{"num_hidden_layers": 9, "hidden_size": 192, "num_attention_heads": 3, "num_key_value_heads": 3, "head_dim": 64, "intermediate_size": 768, "vocab_size": 2048, "hidden_act": "geglu", "norm": "rmsnorm", "norm_place": "peri", "norm_eps": 1e-06, "positions": "rope", "rope_theta": 33100.0, "rope_fraction": 1.0, "qk_norm": true, "attn_scale": 0.18, "bias": "none", "tie_word_embeddings": true, "parallel_block": false, "extras": ["capped logits"], "init": "trunc", "init_std_qkv": 0.026, "init_std_o": 0.00612, "init_std_up": 0.026, "init_std_down": 0.00306, "optimizer": "adamw", "learning_rate": 0.00391, "lr_mult_qkv": 0.5, "beta1": 0.95, "beta2": 0.95, "lr_head": 0.00839, "max_grad_norm": 1.0, "warmup_steps": 594, "schedule": "wsd", "decay_fraction": 0.724, "decay_shape": "linear", "final_lr_fraction": 0.1, "batch_tokens": 32768, "max_seq_len": 1024, "doc_mask": true, "train_tokens": 165100000, "max_steps": 5039, "dataset": "wikipedia_en"}
MLP neurons of a small language model. Each row is named by its layer, matrix (gate and up: input weights) and neuron, and shows model dimensions 32-127. Each number is 128 + 32 x the weight over its row's rms, rounded and kept within 0 to 255. Numbers have three digits each. A neuron's up and down rows have the sign that makes its largest values positive.
Before each neuron's rows, "fires on" lists the tokens most often at its 100 highest values on Wikipedia text that the model never trained on.

fires on: "it", "ad", "itle", "ed", "4"
L4.gate457:149125133117139132156104151141112145104106125100099118146092139110144083130125139140074103203133106080136155147054057152185112076125200130065134125160121163118109119132074064124142138151161172110130135191077146090194113139126064124094171105154200105141133114171152155158144157103173068173
L4.up457:069110149099112098159112160126119155102143110096103134081155149083106109107090184112124121116170078085159124181122154129171124153127152122136119104093050142141233167122153135139177097115150134177115132157128163102117105070181175115103123079089168099197248167131101080147139095067119069154

fires on: " c", " n", " w", "^{", " |"
L6.gate186:128105146147056123115124144157094148126171144110191117100092167122110173150120120073162100132133119162146094121119101118137194166095091119081111174151109121121112117191083120136182113125106091147122117092115122096131096154057131107115119106147179103130148155075060109113157078176164140114
L6.up186:107197123103151098127132143147172080151082152116126075210110138143123113102079111098099114097148117161161188140107137158139214098161097107067156113143092090088114115126081091106120144135109181052138128113057135118147147105078100117106120136165125131132110149155107128100056153101155186163

fires on: " n"
L6.gate244:137139136094074169134151137124029159104116143096156110128092137065134135125109145157138128116167093107105198168119145161111163114098119163112069163122129124077155148071128097147182089137102116085125123124095143176172119116096174130111145079125169104151160180156110078135147097182131119104
L6.up244:176140161120082140129132142097105112116111169058099119162080151110096151101157145107144119105151109172122206135171141153101220173127146126090064077150165158078146146073130091098102133110104117122145173179154148159092113106137068091107153154148129122141113161172126105162090117193139115091

fires on: " R", " W", " T", " S", " F", " L"
L6.gate445:090102173135174137076139113080126118163113095089097059076209169130127067071118125147088159119141053129154118187144180182146157091112122148147104138136127146103164110115114173091144122108125104100124136108135165155115160169140107072179143113085152093163129162089138100103182159113195188184
L6.up445:096158100072138143182139152087165130172164123138136146121158144093059081145106166085134124140094105097108139099151119102146134141137107117188144088158092160097166153163145148176097170065138136116178090164133125111164051110176131117063167126170162086112074181094118103121105118196119086155

fires on: "4", "ot", "49", "36", "34", "46"
L6.gate550:097149104091125050124085180126057133159084096094084131085145139156075115094111244140084109145134080117130160132148112085101138092098111138128144148132136149152116134128108109150194181103102210156109107109131109091148112147128140109132156078085142145122141130122097111158104144118113106094
L6.up550:104157106113097084146105108113129156125093134139140085122145138151089164142141148137130131156135134107143110120182105101146132067088062122110090086120127158098200181184123128119187126129096175140145088111071144089129111106148108101157138129094163106099134153106113100203131124109077115078

fires on: "ar", " sing"
L4.gate171:153166128148133093143120145101053165061118107108110175104197137145122102117150137166091094158153095151143155168094131137082190119078098079110154101094126117075088164142194124154102119140119108122102102150095162169101139188157134087141167113088166088114103127136138119128163154160158136150
L4.up171:155152133182143147124137207114068145105101150139114159127148172143141085140166133113069144175191211119181159108154112147088117170074156126098180128118157109109159119132155147133107141117100152056173146075110080162137132130106111135158146088102101086107125100177129097124130116137147138104

fires on: "en", "eek", "ins", "et", "ate"
L4.gate118:114045076063120132158113190114095171112146088060103151115139064123143071114155097163163176125072069107112109149132103110129179142109133126108141125118072119126075108153140152176134168118135108131065120109141190108127189138131162180120080149142116102143176113126110090168145140156175190114
L4.up118:111141101105127134086109135125096165151129104071086084084171172103121127100090079101205091132081082138126139119156070116119168146143139103157136146103162143173088163068117095172196124129146132144114114109092107111154097099173147143083136119108083121150127118122154114163098090126086084152

fires on: "it", "r", "b", "ons"
L6.gate233:157118141121174101156138115118127124134150155072165129091153240125089095089143166139152138150116124164129185140119167098122160096106122077060171124135100145121158147096123113184170113152085173182191096164068096126154122090127089121120085128050120154060159124117154182121123183144166135151
L6.up233:050119069174146139155142127106191121126162128069164076126180083100102110096116095064125174107122065163144134124118177054188150064125108172142144102153155124107145142115117129141137109150142094139106117095130083134138119119114085158154068122100079107151147135117127150089106149157128139148

fires on: "port", "por", "ic", "(", " form", "oin"
L6.gate40:137058140120113134172141140133191136062130128029157125114123130120134164139078157127155118153158114103072136106109127195129102135061134126132141165087135129184162164121179094155148106145128131145167207159087115149146107100147130109088142162111085116126105158149102101120152129135161137168
L6.up40:128125154123155118186098137154186165107109116081171080144212107140088106123072127157152127135116130115088102117156128143144105166129127132158129178125070116178194149124216133094163128083143129106144131135136153098121153079127122126055117154118136130105107179165142091090209127119119173133

fires on: " e", "r", "he", "it", "f", "o"
L6.gate64:125092134172088132072108108142082133109168199080202152138148184094189115166091148071106169152169091098078158136106092097135210095093140164100111148164085167190108149153163141115139082169124141126152118123167121114150112111121145074170132147082101075119180160118148139153089114122137110160
L6.up64:135117128116142147157133103127153073090140136145109219135104087156134136164147097158080158173085155143095090173116165106104070185147223081132177164185108104152140188136123165129160134134126122125164069161094130132102142103119190141147098189169109141161126172161118111120134156133172150120

fires on: "at", "ou", "art", "le", "t", "re"
L4.gate521:107099155092115124115134156091104126096144121116121154112112177066103094104146080138027090145102102140175159116103116166121167130122129102128161087233150143147149109141078120168133116171095096201069144143139150115145110187143164183111156172087130071115096095133139173109134172075101153139
L4.up521:116162160143065144108147088111107107149111180125111113072142153135143157130047111127163098165201128074121057143155094106116139123135130122129158164091104101145065106158136137118126143165098114104101098132098123106149112095042095126143049165135106102145163119132105093173094153101138140165

fires on: " 198", "|---|---|---|---", "n", "19", "ri", "1"
L6.gate290:122070109119163119129106093119108180097140101154146109111110103133103091149110085164161124151144096116105112199134141083189144091095116125182139183177120122099175164148140134116208114122140129127129141099098115169193086150097121038163143156167135166142155164123190142090126152135180136168
L6.up290:090139174180115143096166074159130092142220137154178069138150141189122127142182125071125125105133063144126174083160130116083163135170114095103151125106107118084132153145176150187139200141159115157115110099185112152170094110076099127092107111136178116100120128147153166116133170166162107145

fires on: "t", "p", "at", "er", "ul"
L6.gate699:100098137128110127155159125118141138086153111106179115083121166087057118128103148146137140119123124149083111105161075160119175145060173182139143144147080160121178100192111168110145069129074139120101096106138113123117216112142160053055108106124128116096132140186161158065096155119072111122
L6.up699:148196123157108188149105141117089158034140125138109142119130092108163171146121106074151143149171127091138094143148160158111231088094202144139170117130158148158130123187163231088083119201119141147133131118117133110125114087117117095150074169160142144144113143157200135106142078161112097106

fires on: " h", " rec", " disc", "le", "–", "\n"
L6.gate275:133141114175125165044139113047122125109078097136104104143123101082090125122104129155082131208150147129096137129156116109125122092114170146116168170110189062150111086104083115062108139112109106126082163054155113166090113147108153111161165138126140100155071127116128182137095138080187084099
L6.up275:144113120131163147119037165102128075118147153206185122149154144142138099140167084084115137139130081092179144110104136122083115193089131159148147127172105123079098102122151117154129119110142131075116153107126067172144047083145144127068144072100133141115144145101089108134193119125073098146

fires on: " M", " gr"
L6.gate28:163109089125175103104168184150130117125110113177141151138094152157143155138108137160098143148162124129070131132129228115098143121062134132069128174139176134147100119141126177167134123096113180117114104135127109104156143123118067143140170156159155152122174201112151133140090097109110127126
L6.up28:091123148127114153098125225172155178170149127112137062139103101147156136167057186109126170106096136115114145160159115066114166149119111135097121180115107079124122138105140146128154134111085139079199152131164143138165097148153146117144131180051117098141081109113107076138113131123201143135

fires on: "e", "al", "ect", "ult", "ic", "ial"
L4.gate23:135106099127100149086100149085128151110142123087203103128132127121109172118152150139095145136171138153153100188106104088153125057103107140036168185101116120119127159123142175146130102117080092145142102130125077076112140169150163114148099136112100185160109177089107127057140179120118098107
L4.up23:115151129133120200120123057143153089129150107093142145124162142152132143166136071132154147129122182117150139138105085146123149106151179110115124137194136099170155150116095086016124115178129118094151111175190110137123129143140130098161195164138107129109126138102117139164118192157113108053

fires on: "ie", " de", "ate", "iel"
L6.gate151:092066125112136069086169151188112190095075149076129171145053149129148169144086115138150111148162118130086161093113128123152144188153165132099162157143170096103128183174096121095124077185082159150078128062142113130161153141108155099104112071132151169123109099106144143147075169146068136152
L6.up151:113128136083100117148085099184158110111120102098133140105114198176073160157136098106152111097075131079142126204164106106160115097209164183173153095114155120129100162068178106104114113144180115080115144105103094114149086084126200076079144135108118165155154166176121103139149129162090107135

fires on: " Har", "or", " Par", " Mor"
L4.gate312:089154078133131124135128161131122121054141145169107128134125133173177105023139162130144102128117143117144107094114123180150117174063144153104158119126074145121176118095138147099117150165122179052134138213092102157137138076112103134121166149102158099133198109146157116134099152169146172136
L4.up312:145139136102128107145166133154098116162131118159153126155118163092119164107137124150125123130116150124153147106123057171078111156141140189150097112126084131097109180127133110106114117166116124093149114175069064134184144092076148126157160117184108163088154140112159135131133133135189113167

fires on: " T", " t", " S", " stat", "T"
L6.gate430:123136103167065117102166158073096155137120129099142077119142164117104102100084138117106135126154112106135149162094109129079128132085123113152150129170098154100095110106097098126086036102173156143097181113123152144185117093149143108161178097095088108153166133107095106128155128075157159147
L6.up430:106170112160120126159142094074087177170092101058174110162155102181109112109134219111134108045097101082157129098139127102116155097155154100149119102087189097151073169066154113109149152043140191105167161216118152150120099115140113135136192139116141103149146093134148079116157126150097161118

fires on: " Al", "il", " under", " For", " Her", "ur"
L4.gate716:171127147118062146204154079106138149082121135145119144061160161161099084101145052156101075076106161106130153123107148163178134142160091183183103139085092113099113180151117151114136146151101065102183105097080131102254147115080179123106179097130120114097149129104127172127165129138118141167
L4.up716:123168144086074134149149178140091093142082166137105065140141106106216121156126118138081079084156158156148156111122116174135181139141132135137129134144098118127148111121182182131085114171139119103110123166132200228124183174111170141057138124098132131119139193129098106114143133115118128169

fires on: "es", "4", "ex", "igh", "\n"
L6.gate55:076093108121104158109116116129132182065142195114122157124097146114099160137115153114105171155104108042110120123163083091128111114123083130150144143183111168123138147145147127133195129110106158142086168104088124058108180176111153137169102123099094166101143109137064143156150076148114134059
L6.up55:108154193128132171126111137106116108146151076049146093148134141152115145181111118129125145088148135121144166184148086127149098139094153140109185131159080085061069085142120160159132112118150125170105099115057139138122104132149092121171051190236120098108106150139144125202151095183101109079

fires on: "it", "r", "ed", "4", "em"
L4.gate736:155159136114091142148108189113143150138202148109110087108030123123156117109170135112082136179171177106061110107087097173184076110100121117115104117173162157113055104148137136140137093117078150114154168158064148151149088122136105177109142116153197079170113130151193168092095150105121100176
L4.up736:110077107131109113131118142085134130118138152161105129134134095155125144115102134160150147074136161143092083121145124137120147093123160077077092171118113077172199077171153133086186173106215218120123149143133114131162132155137131175062082148103134080129143117167141133138104158138131096139

fires on: " Bar", "or", " Nor", "ar", "al", " Cor"
L6.gate580:117148136151164160040113162110104114081077110185135168086131138143111121088144142125149102114144139175106108093146059154133141182050135164124082121124103169115127165171181147078135093174109110160113153182107056150039108180103121126176177138129143153149140101160153131125134185112173151129
L6.up580:100152129106118106106085167123093123109098114160117143099182100175190159123155195086132171137128156125147160063152127115168095170087158175123138128062035133174120131088108171179150186116083134122155084165096135116133138157093098104176150125119114125089149078181098149109124174131122133111

fires on: " |", "|---|---|---|---", "\n", "eb", ","
L4.gate267:158124161112125088118148121131134132122061048122162139110127132121212153170105133136131163117104116096118151150111190173096132141109120106102112159059110195160094144106147101191138185142119117164117140182075108178128075137106128113128119121149171106072117129116149155144146100147156132107
L4.up267:120041086102119185151128161185156112114067183068167154168114130087144097137099178103104113123142111153170139141137134160080124115118138134145140128144091148061068203119146159099164121151134113129137146069132129110102089125122131165076096189127145142098151029173116133091174111153118170126

fires on: " and", "),", ",", " |", " —"
L6.gate245:097161112076128151117107141121104112166134124107148098092119125115107155152167138183197134123139164095077146138124101175124094181116134131126120147096120165134067134117108142190157139115188122114124143199100135112154092056130092138152120177140197085209106047109077136100191173169077119115
L6.up245:115080121142119164071144146143097176097098137100103101120121128138172141079103180137130194114161130153153133097148153056143127075104152159101114163123100153112120153133080161148179122192138114127159174101083124188130045105159147207162100123085168120140131102104108142154135177034140124135

fires on: "i", "5", "4"
L4.gate391:165122114122127139147098133113155134058159123138094108096119148153118121071144187194072107154095133110128139125134144169165160146076125156129182190169169231149100140078122116107116110140138181198061125088096089122138174165074145139185119092081092107133161093130125167168103153151086093081
L4.up391:148191172096136127105095160077202148115143180108177076072117157158139192109101090154175081057123107175134105143130135133203132187140111112103168180123104114082147134158184131113116163067112159159153095147120144132172188095157131115172134170148155140147153142106067042198128120128115113077

fires on: " /", " Team", "lo", "o", "ly"
L4.gate34:120149183107136133092163104131116118138140136117148107135160162098148138130159121118138140137171125089105078072097136105158164179115152182155137167141134150174128095137097222111175129193110037160099123144093140094149104149097112118157197179168165124140057119128115158111103139107153146138
L4.up34:110180121106098122132157080181110130124151185134072160124135134168085101144160138122225126086124123145180105147126190089086075103137144155082108107104145133105124200105136119102197170122096090162084096137123153122125053120097146138151123185142122129079127091165126140133172098144151122097

fires on: " dec", " ann", " contin", "ven", "en", "R"
L6.gate241:162088081107146104081090114104129118135144131090147139079150173078152136161095155161208091156165137153126096154082088094128120118087083086135099133212176128086137174087078096073139091094106162173107137104160103124129154120139096141165157124110170085133127130098120118186148128098151068107
L6.up241:143099138118142088149111139124138123157127070134163142066129105173174123077109145101136097107096158194115109167131177182096176151118151088105116131136102171117066124084174110091142147098148111078086064080123120124097104138129120130104116160198126134102149104129077088113113129155160114130

fires on: "\n", "a", "ress", "resident", "areer"
L6.gate683:107061123126134065113130187124142139197100137154126169134118076141086153152075087113087120142097126120093142118106124129169166177128112082095110144197154121111142150161138123096121164096132130170135128148118164184136158114152139118134165116147166090148134123178060125136171071072208143156
L6.up683:093137140134057175120146182088112089115159127165055120184124134171146076114063136095107128123114123112130120081149128157120115069069175150104177134126123129139087130152118183107083124146141157087131058168106132171089115143101132079145079119092151098103164149157132100086147171142173157059

fires on: "\n", " him", "ist", " (", " his"
L6.gate451:050152115149156125010081147111134146136059162103143116112131159128115143099132143087144185125133135138107188146151128093131170108080188076078142104109108077154107170170116175187103150126142124101127124159158100146135115110140089124176149144123169159136160126124140145165072126116118092129
L6.up451:117128078134175151058085136101141127152051093088107138101146104079130143124140174085109172136129108141110186126142119094095106125088168076064166131147126114080086150130103162169115132122132168188097104143133084152084104162122067161141188157157110149141143077187133171099062076084143088116

fires on: " in", ",", "|", "In", " In"
L6.gate551:104128146088137143124155180125068146083112108139105156122097092118113127133138148148156105158141107103069107141129109145105143179081115149102133103075127168129147162131152116148120154131148174116116146187148132050171137094193139135061180173128125116137154148176114113155164128132133167144
L6.up551:169079097163150062118099164144104106108117103157109138132172075184155188042083131113069126143150105157126156128138128169151176112089144118170148111132158171089109144126150110173096115153114152092139159074157112147073112115169098164172147110147167127139155131153180162103163172133159169109

fires on: ":", "19", "°", "′"
L6.gate130:112145086126150100181172119145082113071089132112087105120140145081082119150093172096123100083130125101039127136133118062120159131118126162130146204080105110084129111082142082127157085067156173167150150109141114127133088152157185090131097146096132159148112125076117131126168129083188148109
L6.up130:143107119186101102081104146141093155129187173121178118113143118109162106143145185162108176058141137072139163125137123104108118151173153065099120091127129133095145165115099126126176134105100105157163139139073103146135170147143143113084199133111158066164152172115112049143092218138104108102

fires on: "in", " |", "g", "itle"
L4.gate466:128155172069163181138141147156129174121113129151117123113148162168153134121079125186137139136130112123139075181081095125116177150111125140119100140145119126173151110127113114111141135089083083164066177121085192119109142153147140102074138115124114133135118110124120172068136150108154128095
L4.up466:128177118115106127068202100161118117122149119099108065090118117155120196132094100087122136136145094139073178106135103147113156103128157092103087104138184063080219153131158170081166121062095139137141157154133146137105144204106142091155123118156110124108172084166080134110104143130093029150

fires on: "\n", " \"", " (", "=="
L6.gate408:161128148132144150083136126087068106121087107096183137043087128099155173126144140154113150113126125118069190129178101102146128136068101210162217156086090156134109150100170156163129083078112181151131144173092158160132121150198125177167141146115127135175188110112181127137130070169123095100
L6.up408:108105095142143123085149136117165093152158164120143159142179132113213189200122130121102142118101121095133174135090133149073133138137152076099164151164133147131051161138104148147145170115100114143110063074158113138163116129110111116091100138078124177093150130164173184148149121120118059161

fires on: ",", " ch", "),", " and", "eb"
L4.gate463:107102118157122132159094137072152160141117077122172147095121162066104086133148132170111170111148110083060105108066122130185125129118093160140172122109106173115070102130150162131147089153156149090134191142140150124115078119123161100170120101147148148156155145156099158178086080185148099157
L4.up463:118098101179110134098147162143126104146124163094110082070151153075105098164125120096162123112126122161122165147123123160125152141083092091122154122150095106048127152147143136097166111151121103170118157161176141149105103157159103112154126111090158171121108066028067161109143121188139205123

fires on: " dec", " gr", " bro", "gr", "3"
L4.gate515:128134178128097124112142108157141095124115155133137161162103142151119094117128152122076170222130093148091106138123145061101157121123112182104119172125203191126080122168117145148124129129162148173080121070144119104084067167062117134156134177156170162092147130113153167150131100149130150078
L4.up515:124154076167112183129081121109159144098159162137133089145111090128145163155096166109139111128133189126154115154140170124109103134124112155066133168168108072115137166193096100124120112138143139093131139079117112043146054101160100196139095100142102132117170117129073145152139143154115112174

fires on: "\n", ",", " (", " is", "born", " a"
L6.gate568:180136086130078154042138107136121111123111153097119116052147120065167060173125098141135126188127112102080077129121103176096129161105072148106136181148169142107174171144171106084114145131138098118151177103087121165203169142155116166159127137152106097145078174142137108150182095135111143172
L6.up568:160161160148125135107144137155193097174145105122165164160135125105080111148117116098077106105131146164113127127123123140134171132123148157093121105120141144052103168102141103113130166184169078158051088133142144130151161099134202123116137144125138132082112133197126122116163179165152132150

fires on: "==", "′"
L4.gate572:173110134135110120206145161153054192113108111099159121128092134083090132107102129127146154134145138152139155152118190156180117167143079128149132181145143151090134141099149103120155132095129075161164154065139117162171125137134159161084159147079156115112143104086143110144198139129133126106
L4.up572:098098071145153134102068169168146120107150154101158190071178153122107117144109154147134153160101100108153180127127093089139142137120116072125196122149102095109128125141100152107082159125086082146171129123100117163092069118092121096156212152093187126131120114164111170158083075139108092127

fires on: "l", "r", "he", "á", "as"
L4.gate654:110148150151177154100177101160127131086177101138128116056129165093147101098103136160115169129145126156176147160092132142128129119126140154160103119120088126134140182122111182165185138215098104189106155163140119098109118144175153160096153148181158124157164153149113158171176163150091134068
L4.up654:071140140135090215102108135107171165158060089133138135049073095092134109105178110086128123144061126089132135125083099091152141099145102133098113122173091112127166154145147066140163105080169115084157155192125097114145161087138091143140134123148133128136141103183118159088110089184088144140

fires on: " |"
L4.gate539:051120162122160135155126169103119103127145090168172134059106167108145115100193091177134186154114089080156125166077149137108086109121129118061112196114127113135121064064055161115204176116106109162098107115122194097107087152148158139149132130095169139155225139145175141157115123055189187160
L4.up539:049183134129121124122116148192151129163159135142136160095110126133190107121116181205121077163156049134134099123149117173180129087147173102146094179129121112146177147125153186150208159113120120136034133155139126097163121159137080088124114150225086079150109118175071151133140128121144138180

fires on: "he", " it", "r", " show"
L4.gate329:120136180123032134086131154070139157120164120126096081090162141110120060120114127143112169120141104151121149135088153164090119084136160163100145134115077188132147147156130133163150107168099135147138140136141117102097166121105155129100189167123077112041171162127133141121116144145095128150
L4.up329:144099196153063170088088142124103131116127119147232166141119183040131133173149170091086113143137142176150162130100155085156129132149094134107090125166134124107085105146114097149147100123110158143161143165089092098099191136141052158141160094088131130111150114078158069102157160140139124127

fires on: " —", " so", "%", " as", " 0"
L4.gate714:117166131111132204170153178121061120110157157133141116135105154130118100115075103154141129119134111112086077132062110171134150104085145168096109165175136136164143141118140067086171165111204083110155142131100106042136123155152106111145090152119156102133132162104104144150136182120182107100
L4.up714:137156147089105186111116136153091102162082206138150133121125156135193145093145175098204108111153147132085112115096110141079198131138116098073113117108141066109200139059184124109103117107146093121159137123120090070097163131159160135100112162083069168113127039069166192140124080132117202118

fires on: "ec", "ar", "er", " writ", "ens"
L4.gate67:140145146091106193102193132096071126077091120074154136114065135152137122151151112189103105132123067084053157120154143154097160145070155150154153187134113134161065148144112153165079139110071102122047166114100191113142128155127087164172113225085165164168081102166074068147099130140154178094
L4.up67:088152109114073110097106125105085103151089082166172170110113143084162040131151092166078119135180153113154120196096063180093074177104149125124176134116184159111079121145114126079133086140184092122102094124112139148119079161109122128118074123075193108126139122128136082140168131106101144146

fires on: "in", " fin", "ubl", " York", " adv", "an"
L6.gate519:109148115157138145170152160136080144152148098138074136144144150102092147166127162158104133169069108130050149150132155133150160129113100151091106163105093117100093130104181129111171147106157129170113164162165081102154137167042112121112126175114144149092157118223104128129118107081108068077
L6.up519:101122114152099114136130141129194102120172122106118132078075051134112133178072098176149132166165172134147152120157104127150127085100140164109121138129078102118138161173181121146175130096158134104159107113182106164199157160074160076117138140164113084121178117146077104125106106196124069147

fires on: " W", " (", "W", "B", "\n", "-"
L6.gate325:159113121113151168123122078145127116112125096131121152091120107085071105122083114160128129171099081096071138107082151093152124116119068120105101202126152204171137144110164118079114141165141158103076118134120159107156141188139137109156166092154163101149153168122097109088189114091131173133
L6.up325:165197181056163177108172105093120127164125164140099130140135137126117086135152101132097131060122179157125120155111122139190128186190138091179141138172123145140155182151144091113125051142148110133065119160110159119178132130152149139083138111170143169129119117092080113128119144159195189172

fires on: " wh", " Wh", "h", " Th", "Th", " th"
L6.gate333:101146128097136098107149140110132148152133186172151129105130117100196136120152164137163104129125133101086140112095103131155159141116196197141125146100073158142090164171153159127146074160107123173159093138072165115163145136112122111113083116072133115110094121153137151083177127095143180176
L6.up333:075112140176116164147067126141103163116104099115122138097139170136149068179140106170070067105108114121155147121105092104122241112051093124118167093119101177126115124122128154123137116071175131057124054060165147137129110157124153069117140070107145123137121082116126062078107103103086125156

fires on: "in", "en", "ate", "er", "0", " Me"
L6.gate664:138052101142114104081151184159067143125133128072097166141152108081106118119070137153127119142158106098144192191099126114133164134123169140140130134209182105165109116106066152123163066148167077134006124151168107190121093153137099141095128184102110107152158088137140135146149125172125165144
L6.up664:092124150096105087060092136179130128157098119084142071163171102109184201170127134155149141127110068091151192140162100086157130172129160103163101112162151141150067112193085102185099128151109174141123159116146111141123161170175102127147135121088123096190143169109140083140136142173111136065

fires on: " qu", " For", "u", "il", "an"
L6.gate168:113102106104094156134187107161074142163179179102057142074149169081087147094135157074143089100142161124112129128170139085173084184124113147150095159133151177106138142090114103134128060140027112089105082163173127101161135142062118136106096110124086165124123112171133115110180104108169173140
L6.up168:125232135101137121113123181063121119064079177136116099130107176118178191162146089138187119103140166117090139078103100107151153168108188098123114125107185147078148158117111226090073116129135093149082129126132118228096101115135120156139134120143153125111097095139103144118113116172116117104

fires on: "ov", "iv", "it", "av", "v"
L6.gate582:128058152129144099152165197191128112129098162101116106093118125099123136173089181177173125169155090122114100118100148084133108103084127133150123106191101120110156136165128158170186126131086126110115075088103143031102118157086121120111147138132152103209084169172093155155112162121124135172
L6.up582:138064077091059110123184148151073130063130107103083136154141130143107151181109164144125130067102065112139130082127154163084149104166172154101150110120125155130099094153073154198124192109170133154114121129107130111144140117126121123130126164140145088128107130214088127146118094093173183148

fires on: "4", "5", "e", "i"
L6.gate508:143071107119109108085075169122160177101123129090092156078140120142085079157118136148183096122192081093166079138114185105114135131104131161152106142101134187112142172122148156165168126072137198151071106133093116138086120142120124160114171152095092105114189187202120186139080118090116158099
L6.up508:146146113098110108105135173132085144133105157129109085116101122136101094202100122138126143140147128134119149169061186095157092172149153107079137128151126116061156058160105204171170162131156117173079086101146105143124118140112123211216076132122141135095181172137110058158122147095165115120

fires on: "on", "N", "orn", " German"
L6.gate382:148149111181153118123126153111113099141090094097104071060079166161107138093104168081116072182175128126116160108098125125139097142063181117167178134194135171169149115112096143110156135151188137079166123156125118173135119146109151138135124108090119155131099185100133121152135156078135083142
L6.up382:120138144134144114084128158136111038142089152125137094062170124187087184180161127127129147190128134217128108159088107084124105123115106123138154114132094092141104164097113147131082116140129112111140116135163083186085149175135133152132112134116107181070151084099131130185099130092140154162

fires on: " pre", "ol", "re"
L6.gate402:087089072155082161110114095144129183119143105095121134103090122102099101209093151106155138138154098092107116124103110182170125162110076148150118158127106136123165134130179133130139092122143167075077139079102050118160126124079139139146105147119162098164156150122124161205094116152127163123
L6.up402:108121147136144185092079155119121105164163179164123131155118194118091096128127153154086112140124137123159128087094103138164146062118066156130064104168152149117124131094113091139074145141194132100158092172151031209124060120069114132115111092136154114109104116103085140154088140136114106144

fires on: "an", " he", " He", "areer", "o", " fin"
L6.gate595:072081167177130121125136154157170145149113149103069132136131135097112117140081208114159142166090123129107131129075093019154179101069106150100118126132123114196096125107143176104178150089097170130158172150135129161128185174110141067145140153052140157121143109171076122124127128090168143151
L6.up595:035166126105194100140119118185156131111111160093102138165106149102183128125128093170152092119168104109152089088111098163170118111152170153133106114147108137139106184157112182089145179108156095184127160220139100132159146154118088152140167156172117147121176121120147153143086163134165108147

fires on: ",", ".", "6", " in"
L4.gate0:137182146121129136175102169186077130138160086098106117104065139101132113138131195151094145136148073133134104149139045076122140064102147127153104152152152149090207122119099136096137097094125124166165166134071142040162112083122122143090099094121147089116163095165105093131126084131140123120
L4.up0:118091163134126065126121140102117146169096051093158096144080127179113135123143138157104115179170065152163089175103122087149189129129103133083131108086127112146168164142159059135095170104125134080124167063141119062098087153255134086168143117124139106147120108132105087160190153126174131138

fires on: " |", " •", "ol", "r", "icip", "andid"
L4.gate125:120139131142154130103126167129133114122160103114101153120103141137134153124111133127176123156179084125092087163081123092172119108165154127108181165097161114107175118092119172099183101084143108129123154104113167118105142179089107081149102079152183155122139114216112141123077184103132191132
L4.up125:132086105201187110105131142130094107136120085126107122177090121061092125132128108168120093102110076084099116148109130194188119141118122151138137167098108134148154115119111207102116177123123111149132172107047153074136134098088173113115147132161095161140143098170103187141084074139118161121

fires on: " l", "or", " com"
L6.gate480:102095110148150109124110113165156059089134157120103165119125091170147108150041125134171169158117174143092130106155110146112154160082112174130181149107102062128090093158102122122160139140146132102203120123169147110133205108083100170193119160101117158108164111141204099105094192173146135118
L6.up480:112060160138108132063177122115094075076125171175123087080122147175134151140093128108129147143189156125106163117182131168110154165115151153051065151110150097143119163172160146133090145111088115109148089112144080181169087111062094134174151135154165155146177161139133115138080120125115098123

fires on: " e"
L4.gate140:098117217162130113097165122079135096083102186121107109134110224133172077176122152170069123168152117171095159137161108095119142112136161163127129171127150168088048096094174134108115121159080123157139125141091153154125135133123063097202137128121147101118100130125169161153100095184123111121
L4.up140:092101128135152148125159136160119059081141174115120089063140109130088153143114111131190144087088146148102113111088145119072124193117041135090096158090161149148155110111150109118154177178124100197161158165159170091097154149105163117128087174173110140139098118094030121108082168097173144190